config.yaml
bias: "all"
init_std_down: 0.0
optimizer: "adam_variant"
final_lr_fraction: 0.0
MLP neurons of a small language model. Each row is named by its layer, matrix (down: output weights) and neuron, and shows model dimensions 160-415. Each number is 128 + 32 x the weight over its row's rms, rounded and kept within 0 to 255. Numbers have three digits each.
After each neuron's rows, "fires before" lists the tokens most often just after its 100 highest values on Wikipedia text that the model never trained on. A number after a token or word is its count.

L2.down5408:133145105089125140200116159174132110094155123174114118139070128163131104109100133146121140090141128129111156079159089116116146114159150117116117160153130123109131137101146111148078148141104144120148092101130089172140186158153171122183139150147074146063138134125101182143105133111182130144117096113123101139165076086126165210063139071098157153165133101084151143105095112090105154124166172138140159146141171163142216135124143108161086187163100196097105177116168149134136164139116067117154197042097179134143145171116073136196157096159172142142075117111102199129179125133105147072159111114134122035130121184080134057110155121112118093200177117123122177094138221122140109105145183122111110208139158178179177118144114123135196086137139086111119098115170083170136072150177108
fires before: "\n" 22, "\n\n" 19, "d" 13, "on " 5

L2.down41:158192127122114092110118177148117087090142152119076053094114177189137120113078162142141092126193120135137114151128111141088114097140151085115153177167087080096110107114120124147130127117120130096112112142122137132083192101170123086156116113150109128057118091098137162120107106175098124147152158149179101140169090146085163130119132074067237124147107161156123142131150089133119094148166146128124151105152127127122115131151158112143098161167141138028143103080113177099098143144132115136134114095183176144129151154066098113110077104129097110127088125144141149112127092154062123112168126187130115165124125125072153078107127097133147059161140085173113136130134154097076126156128178153162101067128133117119076194157153141161148121172112116097102155094073150169128084152132135
fires before: "\n\n" 29, "\n" 21, "===" 8, "=== " 6, "| " 5

L2.down5971:136108100057140089172090132193069125074093062183073070129151111169106084164129104155134107146111155124192160065105174159125097115123116127173141129131163187199080106123115143174091116110137190111143129123139105155079045108142149134105149150131081146086189125162139141185095114097190120149129078108116095123114161146062163109122159205140175107150096098150057080121176123109086192196154145122073085127068173112090177189106150127126097115081083155148107140148162176146076094086095131229158138059114207086156154151103142084120095141135157112170127111167090090176085168105110133105135139135150160066146174060088157104186141112126142146132101100147164093070118125126125129169115097164125127125148155175099168171150081148156125124186105124165101133136162121112148070140147113
fires before: "==" 20, "\n" 19, "\n\n" 13, "===" 8, "Team " 4

L2.down3543:127122178120144137127153138161152125155077097135183109111100196090122111144163129135176181167149139146181137099104167115115140139165126134151170181131192159137186167170121145113151170143062130123163114154163142116093119150107157117121109142155137160045141101124149106092114141088128087087121161133139104164109147113095104132102128124123193102114073135121161087154146158144052129097148031145182097139107110087095112124134100118095188177186165102202103119185170075180092157123136146153142113107197075097140120158117113135109143188129145127140121108197086103104114128193127115133183141133101142207160163101091112090100160109147157050125079109121120102119040077178111107099140153060147109081163107108116138030125087130155154120103130117157147157157169124090123144098072130
fires before: "s " 57, ", " 4

L2.down1577:078129097073088142194173084138186107147151152140126144118129162113133088091088107033131131157062099108132139143139162046107109154135105154070168041119159085146086096122062197186089112114141160074140102080098135158088175139156118143131089115122115118071150163138142126145105140119101167075171111152063076206145100104124108160119250128095088162063096168162147140129144109104108128113150176148159097073085102121097140136069165107169129102093147152126067137137146145166117142115133168082078149081173128135173106142125036153148122196114164141153133154141132103127117143121125125108134185155124127074123129095150066137124151115163144116140152118161104099122086109195135124036220131125171129103105150145190090104146115134146116134117133095063067148174120115104072085144060090
fires before: "| " 40, "|" 15, ") " 11, "." 8, "4 " 4

L2.down3709:165154118135116107069090182118166185064108111184153114132105192133067120142194131158151129119117119134138139098181113108085214141144125133081150065136070149128111081103133113151124159086117094135154120162145137130066167133092089138152178141087113103157130129152143129140167149161219094106134096114094101128137072110154160197131136123211210112200149121147126119115081125066096161130130126141153149156191152130084138103130163149166182113062088164101078163180109157174127140097195078117215153131164116108131110140070163111147075119077087112169107114159161105118098135137077115142118162145167120096120109195106113109153140112107094165084082157147199146077118181165169100087085073191136086124165160123148171092124090070140100092134215103156121136114110168110161113104090131
fires before: "by " 19, "as " 12, "to " 9, "in " 6, "on " 4

L2.down4293:135205145160154118180143141146158115137121150115101166172061114161116096132191162118218141185206143125143157076113146141090115113130131092166127104110125068175126121141134093063144141126133108099186117177157158096143168079118118148096049114134199175091111104105134090122144136095071161138114161079114157133172063127145091143205110088112163138105061112174170124147091060157078104127119151120077139127137102124098062101143185111107140102117098113128094111114148185149120141165139123068116179151119116150135113134132158104135110124120097166128156155160080095092115104180116134187103130219122191105161130170227123068188143117115128157138139102126113162127043121134129126108088112132118098065200112114132100068157165160143177126153115110146105153122166081135142158099114175
fires before: "\n\n" 84

L2.down5157:130181142140149176151118140129159100136130079122099136100109122094083101127142182166142173133171092112133154187180109150088125124118119073176146086143109048097099121116097117082149180216141096147144173073153141126180127108141113088104124122195140150079147147161137140122143109166097117146139098141152183163156048083111098159144138072105095149062068126186140151099112092064129148139155081164104178113117109148106149136111108128153153148163103080078088072191104089101134111168175131108073098174121083157139179162136142037128114107146129193155120096131139175107175094074074134080122085098125147103117113151098137140120182122151118113116092074173105124141073134126139128107148210016082122148127158127136141051147154171086231071120093125098149116121094093100129118138131184
fires before: "\n\n" 81, ". " 7, ", " 5, "\n" 4

L2.down2321:095099108131109152189118130182104137145127177101113120120168163176149182149164120068150177103179131136137125100114112123097105168118151167167136189115133153093138169107183114109145101116125166156137113126123088108105101087177133177161189128200123130090087173102112093157099174137166133130159105133123117175100122146090131152121079102201144158147160191103124136147145177122147069138146123157154115149060116122169065157124133122124185198205093108089142150085155152134119091137122156087140112070121161128103070157143112115183098079115115148094129159114160133131107067065176166163153117184139106105128145096186103142098105143122199065193118124145134118194157161095105072157171115131070139112133069070155130084132130140082113112152147157089111177150137145160134130083124138
fires before: "| " 26, " " 12, "|" 10, "; " 9, ":" 7

L2.down1989:122165159156145134189092119156091140080084115111087119080143137146098144183142129140191175146140145149139125149092135077143145129129146169124168064121168134154137132143136119138056119144113162131092109150108132160126100191133113143107092081177170169121163132165047114099155115129140142085146123137085176142083148128099160115101085087089102109084112169129149102115123182109112115093106166144131061157133162123140142120146119048142102132085122153156133158115171142132134132117211106139156104082095166159124122155121117151069179158129123176183148124116124139070105126172093114115130161075082157149154169127185085084160173140164128110139084138088099113113126188165070164098133080142158044126174112156116139156075131088098125133148159098137139113136134079137152169162138164
fires before: "\n" 49, "\n\n" 34, "ical " 4

L2.down5108:138137076169144118135144160081063224174094149061080110157092169138069150063153107156196117130147198157072141145173104153120126184091148112128145118101126178136114145163111127136154128113164171105067169088138109149155093088120170121100106137172126122127134118142145161097089151164061172123166045108158140117081089071129087168169174170156105161083156140197134166128104103111130123126132160181118103146111129126134129136121098119149125114066071142074190133139085152147134136155120134117173144139176170153136104104162121129170108104178103184083135159158158128080129107199090116099081128135132079143179080130165111116104231147099119119097078134142187174092109107145118136041133187133119122172167119139095099106173155169183126127124128095120128127134109115155084161162142106
fires before: "\n" 53, "\n\n" 16, "\n  " 4

L2.down3027:114191130187105168086070190118159178130169090161126191086171127138135142147159133197133138141171144158155156071145097098153118118157112135152179106158104121187155142096180140075148114126073108155072109102149138118073110142126150133155114128128163132126112071106108139126171124088150098173125172158131079114181081102071095107096210142099139159140097205135134103010087102169138155109147107119131154178137120150102086107168139098138122110106127046152060095128103132189146149124113136139124141098126106100149074135135128104131122172141078093140107127123104120129159090142112117133084110152141103195123145163152081122130145248145140156096143153109120149124130111163092135122103180103061162192129149139146083064138154139134120106103140143130074113120124147146114115125129095
fires before: ", " 61, "\n" 4, "–" 4

L2.down490:085163130091055084185169131115148118115098125167106118179130165099122139138142111116119138086069165141159098113113172117148090121105056122168185165112108142126106167129135158114094107124130192096119151132120153086129123158073109159133148025117156157154125160146095120139149165093088119135158073079152112096141150150118145057163123149114182096119188093136196087183086103127108126139095111115150156109135118090191229136111154149145126156070122122169199130126077096144100158068124121152163100150119186147137167193116107142124179119121084124172120103147115046139140083119098146104092150115059074174155199149138141123135109110166146128124140109093162131143124105100141101141116044143130111070083111113148163102125117140115108102161094089146133138132154125129174123101143098
fires before: "as " 26, "in " 12, "on " 8, "for " 8, "to " 7, "the " 6

L2.down4853:088140255122131103143068135121125209165040139078145099172133124135100162153095110112154134146103145138103170162092107133131142094186089113136154140169125159062110160108087136151124136102139122081158157132199129190148110080146117189117138111108109109091125133138081082147154136074174086097133066131077089203116166150109103132151089099189122207113133125084064122128140099155139169120142160150087112104164138162130091178133133123134160117078030146105160079148156183204115105158144129126101135176115108068130119126172154156113111126099103185109155145179107125138164124152054118128062102158131125144142134138167101156175147166103138153071124118167092095106099135070116143110142110168168065157164134171183138103126146077151061136139121074173081157105105113166160117073129121
fires before: "the " 50, "aya " 4

L2.down4084:113111187131110096150131132113180128067098141124132092100184153147139167142141131161110154090154125115103120152130138103086133138120128137183096124174167165156150149122171124106113156104154156152062131139113174139104088074135146172078134113100107196111105128131107133112131136134166109156236130202123122158114193149131108147120105115135181144115162114125155135103152146135091191129154117191147060147082196122084158146089131092082131125124110116080163161073129111166132132144088109102122138105099132122133105083142137194171137144140183171091146171125112126189044110101075155132132169152171126176175124130139125191074130122122098143100069152118089102092152166117120158146136150137135149158147149177076153076119079103178169121094132156094132113151085133119152147151144118
fires before: "\n" 26, "\n\n" 22, ": " 6, "of " 4, "==" 4

L2.down1740:128133125164138115030165165125116194132100150112068138078154093175145112121071084142128113152108174124138145133098116108160152166091114106147118106147137122145128130133133100156078187096154106098114134124163121131121161156144107119145120126122091109114204116144160110109101144152068159091158127138088099098140177171083149146099162134123064184186136136097117131151105136055131101187087122177198098083123105168166074087141155084089111140124065151109148148191076162143112165061085109142092114088172142115149095166103131107097142116181165111145111104137111097102123144142112141171156138123161096102143145107088116079112160095109128132122095160144122077092112076086137112146171165136102081143071100082118054141094134125141184197116045200120128115163117155134108097137144163
fires before: "." 29, ") " 16, "} " 7, "}" 6, "-" 4

L2.down4256:158133140083117071160175109148097156101152126146110150081128131108166115153185121079087159119090109211167130166114087109018115109123108119139119153139089165092107178113116130164141149142136101131158135095110145121149130106168145180100158117142123126095097168152124102196137123168144108133113152109156134163129089133104193127163058195129172139108157150129135140156103154164117148162120163111080099135088133102141122140125190091123152186118110079146084112137143146095119105107129153140112123154105126141114036136198104129211111114112089117159179141148154140150131121149127150164125122183118140155151146132148120096169188119133133064110125151170142134203090123139108113085107151189140155138114106109136111115137208139104157063189152151072109158177109130123118136167114120
fires before: "| " 21, " " 15, "0" 12, "|" 8, "1 " 8, "2 " 7

L2.down5050:111184130110107087142111151142100182162176159118078100139093147119078118091111166147090164143134094111142106180108076157117117114129124140196121130170139116134124119123142084130171149124127124039124118138065088184176106124131125132141130084170105088099131135120113146123124100135195118097129145127160127108149184145086144160179069087101105147102138093123144167148148065086063118172133147114036131109134138105125146123154073136144108133174089104158092142126136099092107146149168081148098097091161128132122187156113154115144154139106120096128112209121146113111136132141089107042129143105130055186089109087119167091085136084149161147111149094167091137156114148080082134196129206124131110092125156086155112145147179122156173132058141128098073122118163146154083052127137154
fires before: "===" 19, "==" 18, "=== " 10, "| " 6, "====" 5, ": " 4

L2.down2282:122066128148172120134127132163188148147071118119159138127164154168136176124127070132087142179080085182180131150184131144103114086136101111117197109067111138061110183178122107050113087123189175137111188099150205156160099095126079143147076100034131143191107163144075113168091115164103202082133129067119136130122132177122144132159143134113137158103119161125159168132139144132152079156122141115107177103131135114102137111127142103125127080102087145124124177144135149103148107080132189138125117102159111123125127087039069186112160144108130177112108127146083103111125147147126166076078165172126150141136125110097139124137128166159150145117117110159094104111119144076092116130091128156161091167114106193086151184056143183126139124144128086072102161140146155100099144116127141
fires before: "of " 27, "the " 25, "his " 7, "st" 4

L2.down5680:101189118178106159151071147152168093183134100166073105043118162140078105145146088102173179151105129167095163168110058112132077133157121121140185125135099124165174107131119188143135173121150151123090088139193134096139151096141149163109173113154120116111099151140177099090117160108090178164148128106109139129111119130090151106165162117146133098135080120135136180094074129118156145137156115142131043113146096157137113110117141140126109120148128151070124126139169133164114182132145145145076093118183165152157100132113084108125137135140126163103185155170147141144122139145112108138106109131141088071162102183154125092098149163147159097140159079144067154139138098124159099126131178117099154178131138163137088124120139117175109044091099118112105097121092144138150153139112100
fires before: "." 25, "|" 15, "; " 15, "| " 11, ", " 4

L2.down2066:160151095128168146140100137143121207157074144151132079135130159191154093137166161130151065178160142059125147185138112123126136131117209153133179088164123143082083134124110121081167122171170183139117169105090159150134152132174208117087128118151141123082106141074126139160129134116122135139093196187085124135164159105116089155165107099168123156156112170147147158113098024109100164160068140167152148093120146077136118164111066114125122083181214120091114123149135152156138138128093156106100132128114169081147129150105157057137078132132143137108081137066125135135085139143165123060100105156138171158153065070104156055155213208148132153141071099148095197077168105105132119101090162163137099113125108172140106099161202203110123199121141125136140106153121094061134180134165157
fires before: "\n\n" 49, "S" 18, "\n" 14

L2.down5891:076124111115042134086150176092084110161108158137124172064092107066207125127169105136145184154174165144165143139100133107122089139144113145148156102129138125147151149132126152152113148112075179161068140123136175108078172124124198144107022102165113109068098098117090155118078083126137116139156107152104115136151117116100196147144103113119129136136112141107145188163094118124112195094112109114141126161125088112094161119117144103071133164145086164109149104095099139103101130181130134141101177183115094112133124104071093169184113114147093167142149091108161128121107095152105133184154183140086077110113101093130128127118138195102167117095108151152126115176116145115100076103134080087146123119113109048097159137116116187160115101165126117122105185161206153173114122144125158
fires before: "| " 33, "ş" 5, "z " 4, ", " 4, "de " 4, "194" 4